config = dict(
    n_layer=9,
    d_model=256,
    n_head=3,
    n_kv_head=3,
    head_dim=128,
    d_mlp=704,
    vocab_size=1024,
    activation='geglu',
    norm='rmsnorm',
    norm_place='peri',
    norm_eps=1e-06,
    positions='rope',
    rope_base=10000.0,
    rope_fraction=1.0,
    qk_norm=False,
    attn_scale=0.0884,
    bias='none',
    tie_embeddings=True,
    parallel_block=False,
    extras=['capped logits'],
    init='normal',
    init_std_qkv=0.0635,
    init_std_o=0.0122,
    init_std_up=0.0635,
    init_std_down=0.00903,
    optimizer='laprop',
    lr=0.00132,
    beta1=0.95,
    beta2=0.99,
    weight_decay=0.17,
    lr_head=0.0108,
    grad_clip=0.5,
    warmup_steps=503,
    schedule='wsd',
    decay_fraction=0.762,
    decay_shape='sqrt',
    final_lr_fraction=0.0,
    batch_tokens=65536,
    seq_len=1024,
    doc_mask=True,
    train_tokens=544900000,
    steps=8315,
    dataset='wikipedia_en',
)
MLP neurons of a small language model. Each row is named by its layer, matrix (down: output weights) and neuron, and shows model dimensions 48-239. Each number is 128 + 32 x the weight over its row's rms, rounded and kept within 0 to 255. Numbers have three digits each. A neuron's up and down rows have the sign that makes its largest values positive.
After each neuron's rows, "fires before" lists the tokens most often just after its 100 highest values on Wikipedia text that the model never trained on.

L3.down157:082116105130086157125135159102152126113128090156120119089130068200096146152119102148185084149126127156150168088121123118122162121177094120134145126118081179098130101111115173109094064144081146126127083085168098147107146149108138167103057132135163103095120111111132089137103125196081099126103076161126200051133125115083095178171122124158098162183069113140133089118176156055120135136175153188130128120149123097140137142192074127100128101082062148094174119150120094109097106101119103099127123156173105144185158051089154117173144113149111138103151105139196131077137160128122085133
fires before: "fter", "s", "cc", "th", "y", "d"

L3.down202:191076084102113176130105108166115147149134186109143155148133098125140126132128138161158139136118120143116121142138128085164146055133128099138127149145138140140114099148079095112143069133101058098104037184172109127144166102091139110111077160113151087138137095075189050169203131129118141167098121124086130164143166149157074124144202119181088131120149156144184165154174201111129166062163150118148100139075125086114121176083100109150084127110120162174133176094202129172155123083135132126087125119177139129139178152150122127160102126126117121101156166111126101103115126089156089136
fires before: " as", "at", "on", "ed", "ated", "un"

L4.down118:043112096155153080107151123092123144080083091088131155154154116120132080137050090115141130135086073137176154136146096174131144098131125135095157142144185147100100150122122072159161134120128112160113152150150137137138165124105108151150178140105172096127143154101173157093129063129147141123180151064132140088164133151070189181096106106099168111122117154096115137110176121066118146069154130109117104111094108099122155135103109133154149222104141136119123161098063121152196144091099121168176082137168079165113144113114182173151135083189140124141085145175083175132161131087169123115
fires before: "\n", " |", " (", ".", "it", " –"

L3.down579:158091178142147106137130127111077106068077136155114177164160132136125132124152177104124167077068076137168192140154131157091115160137111103128174110147125165202143061124107120172152128125112130130153109100097140146124167124135139069166044124080154125137179143121102193056138157126119125168167175153129093091097143138132055156090092107148118081096103151104164150075162180119188149108124128072100102125113080141071124129129151124175123108166171135181092116114183166083119123142156141151098167112112125082125073134129160148116064145109090156138182154121163134101128111070115126114
fires before: " |", " and", ".\n\n", " is", " was", " ("

L3.down370:146115141142115129203079120096090124123126110121077094171165158108138135152108130118142178134088132110092133080197127152032116134114086122178160039137104106196124084081167094132120126155143119108122166127113136152129118135150073154113211111138129168146112087112111181150100100127118165055105134136144081141135112161111159085115125150108092093110178189150058125184119079124152113140121164143071080151119112173091089154128102205082119159153158127106124141134111147155163163143079163148156157130170128152072115175140107080086157089150141093108137150165139112169125164114117109123
fires before: "{", "st", "ond", "m", "i"

L4.down694:129118128080136084129120139153130146137102114171168130116122085133127142125119140155136001086099092115175174147059124107135121169103121134069074129174134146084131084102143124115163168172182122153151207137179108117181131128125105149156124112169124127112110137127158167147124138138129134104143137163121105141151108104128126221108085107114136114134180124094143128090114091137076080120201094157125174120145211116139088155093118157140132137139121104097118127100134113065157186121155145135166159128125156101160089123139093083119077111137118127095053068088155134098133147118173129075
fires before: " |", " |\n", ";", "0", "–", "."

L3.down267:076180119122131106107118112142137153132108198158142059109137100139095137082100159139152065110088145131183123181137155134140155107113204130077097114127136104115119169100106101110146075079111099113168139121136130143127089124107183129135104134064099087066133160068110130097140150097164147118146138107103151168120137188168148132052130159159191180127084127079176118130138117165107077061126148091142106095125127108122117071103101142106099178129166131103093056095091084077170125129122164138135078124130164146127171190122126172204157092059099148174117154146161118089105094129122097071
fires before: " "

L3.down272:142131102131113089112097153146108073108081162117170129168126113140103071113109178169128106087132132149037073138121166153106092078161146123106104124177170108180099144214126150153095126130101141112122136143144121103081176125102079132108163124100100119112136115095141139086113156101186116116174110147142159140183112097149133106142117133148159151143169122128089159122120110122131124145095160117156111138169093151146163155095109147133151166135107148191174137079130152078080129123140084135133139178115087121074170145135120124147130155104118164192136072077070079155099101123154170089
fires before: " ", " P", " T", " R"

L3.down11:122210128101164180109111082150162189052150158119106140115088103091148125115102159129109111099175147160145073107108088082107139101089204103128132169142171171006126102119185119147180146153115134092111090178151121092165127144128108126101117173137123167154090190118204080158098092176185088109118113088144169150102159122159096183187095138073122145130138121175100127124153146158121128109168119196166122115188134129144130068123097108124180120103175161086152166101152130094110158188116158083114124138080129093093111104102120132108101154108146140116180106191108168088126116153121131086
fires before: " ", " C", " \"", " R", " F"

L4.down326:157121169128093174149175140116100107118135131177128099116126168076095119067133099089071127113162098157178087167135167136130154143112174119165147190117113186125098150156124168074129074109146160182114165138153104151175087152078149131142202085168152150082121132116120131184134120171128120172136217056063172160173105154101176109148144103129084142137102097170184078116113084130115184116111176101164147116133094100110106102110170130135113139147149102115119152114190143162065129092103109132133164124161166147153128180099143084124122186145114096133140165164092111154103060168119111112
fires before: "ic", " of", "ice", "s", "n", "ed"

L4.down166:177152096073111130128102179128113041160096101130053186196090164149147168100133049188115170080110124125097145097141153173115121169125165111172083118084086075123135125128144142152144112101099152129195139137130180141091168114100181154095125110122121177180092089123109130112132104150190196141118193138144088153157120153167105123142113183100139124159081094161138085159108188073123140119130160148104127188131060183138112098096112131093169149106157137079125129124070128115141159141125156134179158098116144161131110097096156191178133095183142117141091078168181145157152136131129186177
fires before: "ge", "ased", "g", "ase"

L3.down262:104143099098127061090120168076148138068113161163146102135140133164126147188168169129106136140114102102103062144151140066228130049161151161135129134132163129113139125152141153138153153178102134155071122139155136115141129103106130148156189135176103116174140090057118118144137112123153145167132210167130102123138100159154137148105191124202113135099147164155113139156103057116212133150146140135161131067067149141154152143111102135131180174144129126148123153161159152177233102095113157133144103061092170124134128123119122147192122103101151158100153093194155149123133102159080131170
fires before: "it", " States", "est", "e", "all", "v"

L3.down462:171104138136085102120133137132130169107146140132162115139077115052101105148150132117090131157134184107139082141121082100181144145134125133105123134123165177118155078178066053120162129105144116126152195179129118118117078110162135161092158157142104076151112122127090114103092119137158112144162110107073149133183153118154164134111183123181127173116093133110172121165123128035124107162142142145115099116129062138139149203130140128114176126106110104158103114180128158135113117078133088114090144135067071186125127095078101086200111144147155138126120147168141131141111114116066109060
fires before: " ", "he", "t", "ime", "im", "rans"

L3.down178:186110110085044104119154106166124146129157114114177139130136142087152140135107122118131169156203150082148118141117129135140063195183153129096139087149110101178100120095113148138198099132133178114109135152120141124113103073134170167109120090104099120113161154153147051066167117114107089124127087071126143141060210126191142095142132052155181154146122118149097125145102203121110127185107171089092138112141117119185076097127058099156058142149153150143159136131124169095160179137125104133116191094146083173136139117125109137101175159095084163124048137138140089122155107112144127086
fires before: " States", "inal", "ated"

L4.down414:095129117117120103133144088109035094107152138139147090108152173083151069165169131175111099153180129106074157166120102100124158126183091175157156142226112162131157138077144140045166139178130129102092136177152161144129137080144045117120144081088106147142115121150138141176073106124138142104177156143133103123112123106140104120176054124146147070148148080154120105113133132119189050133035103160143071150120101118119150143120113155079106121102110166087153156113163158094132109155122068136115082116115121144173126140102138127085111182115178077084152116061095098155103107160080156170
fires before: "200", "ent", "et", "u", "201", " of"

L4.down170:167094114134142085061124109095115137188146138111122090087115142131108074123124147102111170106079133148069152126137159124170183061109097153146134166159128145121125127145144165136107096127176094184089155125106075121106108177104114126087124162156104108164103106124128185127116146098115132113198155188102160101153140117108176105112165190119147127157106091045141141178116101121152140134190162157123113196156132112171087189155103146156158107079169099082122122161221125110162095143093097136159104165087154098109137094153107115203175136176113105130091096137162175131136131104119114109
fires before: " ", "ure", "ur", "y", " of", "il"

L3.down601:102149131113141141072115078110143115106073114162135141125129110111140119139135189137098112126109108189105093125120137121171113062163122026170108120138111112091175119158130205121158080117029129146142123088127118136117144140142192134179120171112061160135127088116114145126151105117209159117152099172084130128123173185134120140121089178118109149164149096147086118120154149115121080117155131085131131078160077164191154112147125141131151134142115117139177090110132117112150166123099165104213107102128131145120125124115126151152118148168106159163136105130109156127143162139172152101
fires before: " ", " al", " \"", " B", " tr"

L4.down688:103057115139117114188143186189161155065132155166118126142163167056151118148109179057102153134164186108127107071143100149109127126136132151118137165157099064136076194114152102181127081117189111119071146139129106134126141130089131124124147143153089124118106173147153130172128123064116112132119133105104126144097142140126133173154096103146119100123142112133092075099145148129133118111147131049142110113164142120167124077159163130120087161164157079139123102144168170118072131193153101125176111135095186129155168127167187134153125195181142094175146144103102135130126110100152143161
fires before: " |", ";", " |\n", " ", "0", "hed"

L3.down681:139117139078155115124119131123125114182065061083137128124105114183165131167148135138128113106131135120090106113165119164037130163074116146133132111180158124149124092113125109118143114139152131115104145118142114129099111113155107117149093116129110211148149206163116164138162086145069094178142119112130123161167105093104141067191040088151147119044139145110168123157078182126160132103133118174124069135113174174113129146122104126127134110171179172108086102118155102182100133087145184144107117128176076135053114119142152082183114176106062116141092077126139137144172161102174087117
fires before: ",", ".\n\n", ".", ")", ";"

L4.down335:130160167134109126158125085133137091172111094154069145093152107092101099170143058195192086109151087057073158117158128101160115131167120153088114170124146189110126133077125106130164100123131119081138173133085133116062164113110166082144120072157111183092147111192106104062121178101163103147118171178119129105116131104169109156121108057144113119138115138159170111116053112071120117144202140131153156149190147092142169132070140128125194101138108130167109157072127159155126100141104099184119152128155129133162189185105108152115140127144121155138184154129151097126185193095129112154
fires before: "201", "200", "18", "202", "17", "198"

L4.down17:172111129130149150115153128089170110173145146164157137156098120110093117087121179165126197114175091094140095115123139081128039139151078128167096131097089110161131168101094091084134179142183137134145150158066167130150070131157152175065145119142130140067130120099143142113072089100124111159188193112116125105162176135127157144092117103224151161186134152123159167131143096101111140163126156151140114088132146140122125092126130148148209144143136078115116117138100092114095194186067082108110130165109153090167109098177128150106205164191179141163100146115104189147095145102099076133
fires before: "iv", "ure", "ed", "s", "u", "."

L4.down87:159176141098158150090151130152141124153170153106142105040152153127099130124144119172136153119126151140172173148170134175168050098124184197105154070114161128127156127116109163121131069156150116113127113161136094137171126117119175100132163131174115133088110119130161159123128092191116147096156106143117142164135077152129143119119168120157169123124205140146093131102128088123221082137124110112161182192124153122140120133135150128131152126080104065112098134077070235132084137168093079089157188092146140072088168089128146171110112113155113141081104134099127132116210103150097112140
fires before: "s", ",", ")", "–", "),"

L4.down684:182156142161149194075179113127098133107134141181125118150135080120123115159144168121103177161100115148125129082155112127104153130107087081150143103134156101116129124121119157114165102108135131137141148146124126076096148159138150129147166119154128101148131242154161121087157158134078150095107110178085154146177124143162138172108105077127160110056147125196115148133144181131100124150111127090104124097094141126105100106171078123180153142121105086148130163129122160165083216125163099096085150113096119117179144148076095118105158096149098095168130158215150184115111116055112138143
fires before: " ", " |", "-"

L3.down250:153134087150161128112097177088142137119136205052161092201162050132065118046053135062141084212126134154111127110116159129128099081143105126154117155103114149185133110216099196111198120173126112125095109146114110088158127116115170131112153111078129082096128085127155153122111105083099120082131129169119163098087114109128152146164134127158131126059134122118106194101165143121104120127114140133178184130119188104142141090156090109105127107140123109138169114118137138134122120144075119113130102157098099136122109169119145128096141078161103156109133112099157143111131083125089085176
fires before: "le", " to", ":", "les", "rict", "er"

L3.down603:121109084158148121124080131111109141060088120044090209093171027102139103127101122094128154142160127081184090144153181138152096124123152124091126146148126178146120091101069099185117109057175108082128100132111113167131168130096149114108093115144175126120109060140086163177119175100110114132148139110200114081096157184072192128098187059157133110107167106151182154109175109112058107104130131103146140129109112139132115151100090156088125071134151108103144134150175170134173142107083117156076179124158122192141118144128142095144142173112170130140083127140105142195133145178107170165
fires before: " ", "ac", "ard"

L3.down217:123106110146172145068130188155107117105160165121141162122113137099098107100124110099124142148122100130105107079109086088135106150157107112103124152160104124154106149068121160176126143125136144128114112139110172082132167133090097099136106098123130089120138084083191056169121089195141167082156146107110119115121159122174081110170172136106143176092110119175147125133183128092171162071149092134172179129144153120070153129093148083130145102101100112147093165126071109080111201112146146131186128117150103119108214127146164123088180117098172120129122074141191079096198108104119128112
fires before: "e", "ell", "in", "ar", "ee", "v"

L4.down177:060174124150161098082150083185113139193138118170107078190144122109113143099116128156139155081113116140175128077145144160105157126087138087061123113158143120101130122157096175100136097181113059132187126064161133085108188125124182157096134120138171045132092146141128116134108113118172103106115134097037135141115103134112141122098129109136083109164124170149107156157099164112192095147067086104099115149188110138136119155149138094167100195164157098105074093111149145116126148140084098129100167172111132141112106094103068147115160109182170214131130147089120182094057107107140144120
fires before: " ", " the", " f", " M"

L3.down460:138151162111120087115086147055069110151095144131126156150130131096143160101159145177131169097136125065076126128154147134127064143167136121177111125130129126154133087147121130174089169136117141131081137156156117136048103097114059138119078154102063131136095104094114169142110141179152069136131114140124141107129152147181079132147179073141101097164092151129111083074108088123134167114185143103107183078148139151138092113103181088131120152042110092117162132138132158165185113115059178197121127133116141134136117083136106095150139134113072089141119105146139094212124124113136184075
fires before: " |", "nt", "\n", " States", ";"

L3.down549:154163128202165062146129140161101177076149142092145147167085103126138117109149160085159111152119178135148084094085101119071158132087119150055046168185177096112145127090095147138150073124139101118122144103090119071112143095144172147176133100159132153078074126137117128147118092141122108075118089158161168137129099166127152143128080154075132180123147132096176149089131151050171090141110133150148109160117124110156122167102139134148109136137185158138092142146097149178105109126093135156177145168092103145154153107104159175148094061154113102105105119126160138139134119121110068008
fires before: ")\n", "–", " |", ")", " |\n", "\n\n"

L3.down696:116092074117165154117094142149170104132087110149176124114116132099109112149120188103099083101131125178179084120104146146138106114184098087169119110134121145088212152140113166125130109150110104088127126117113113120163150157110132111159160157128078144140144111137104176181127098146204139182126064123138166157102115148076146123109046116114059114182116061055112147114101086080136026136180114129180168127149098136141151093094128158148143150118103137071129106145081161120150134103097156131145092046072176115123115192109123132147134135104128192195124104131146131180153129124106158071
fires before: " ", " M", " K"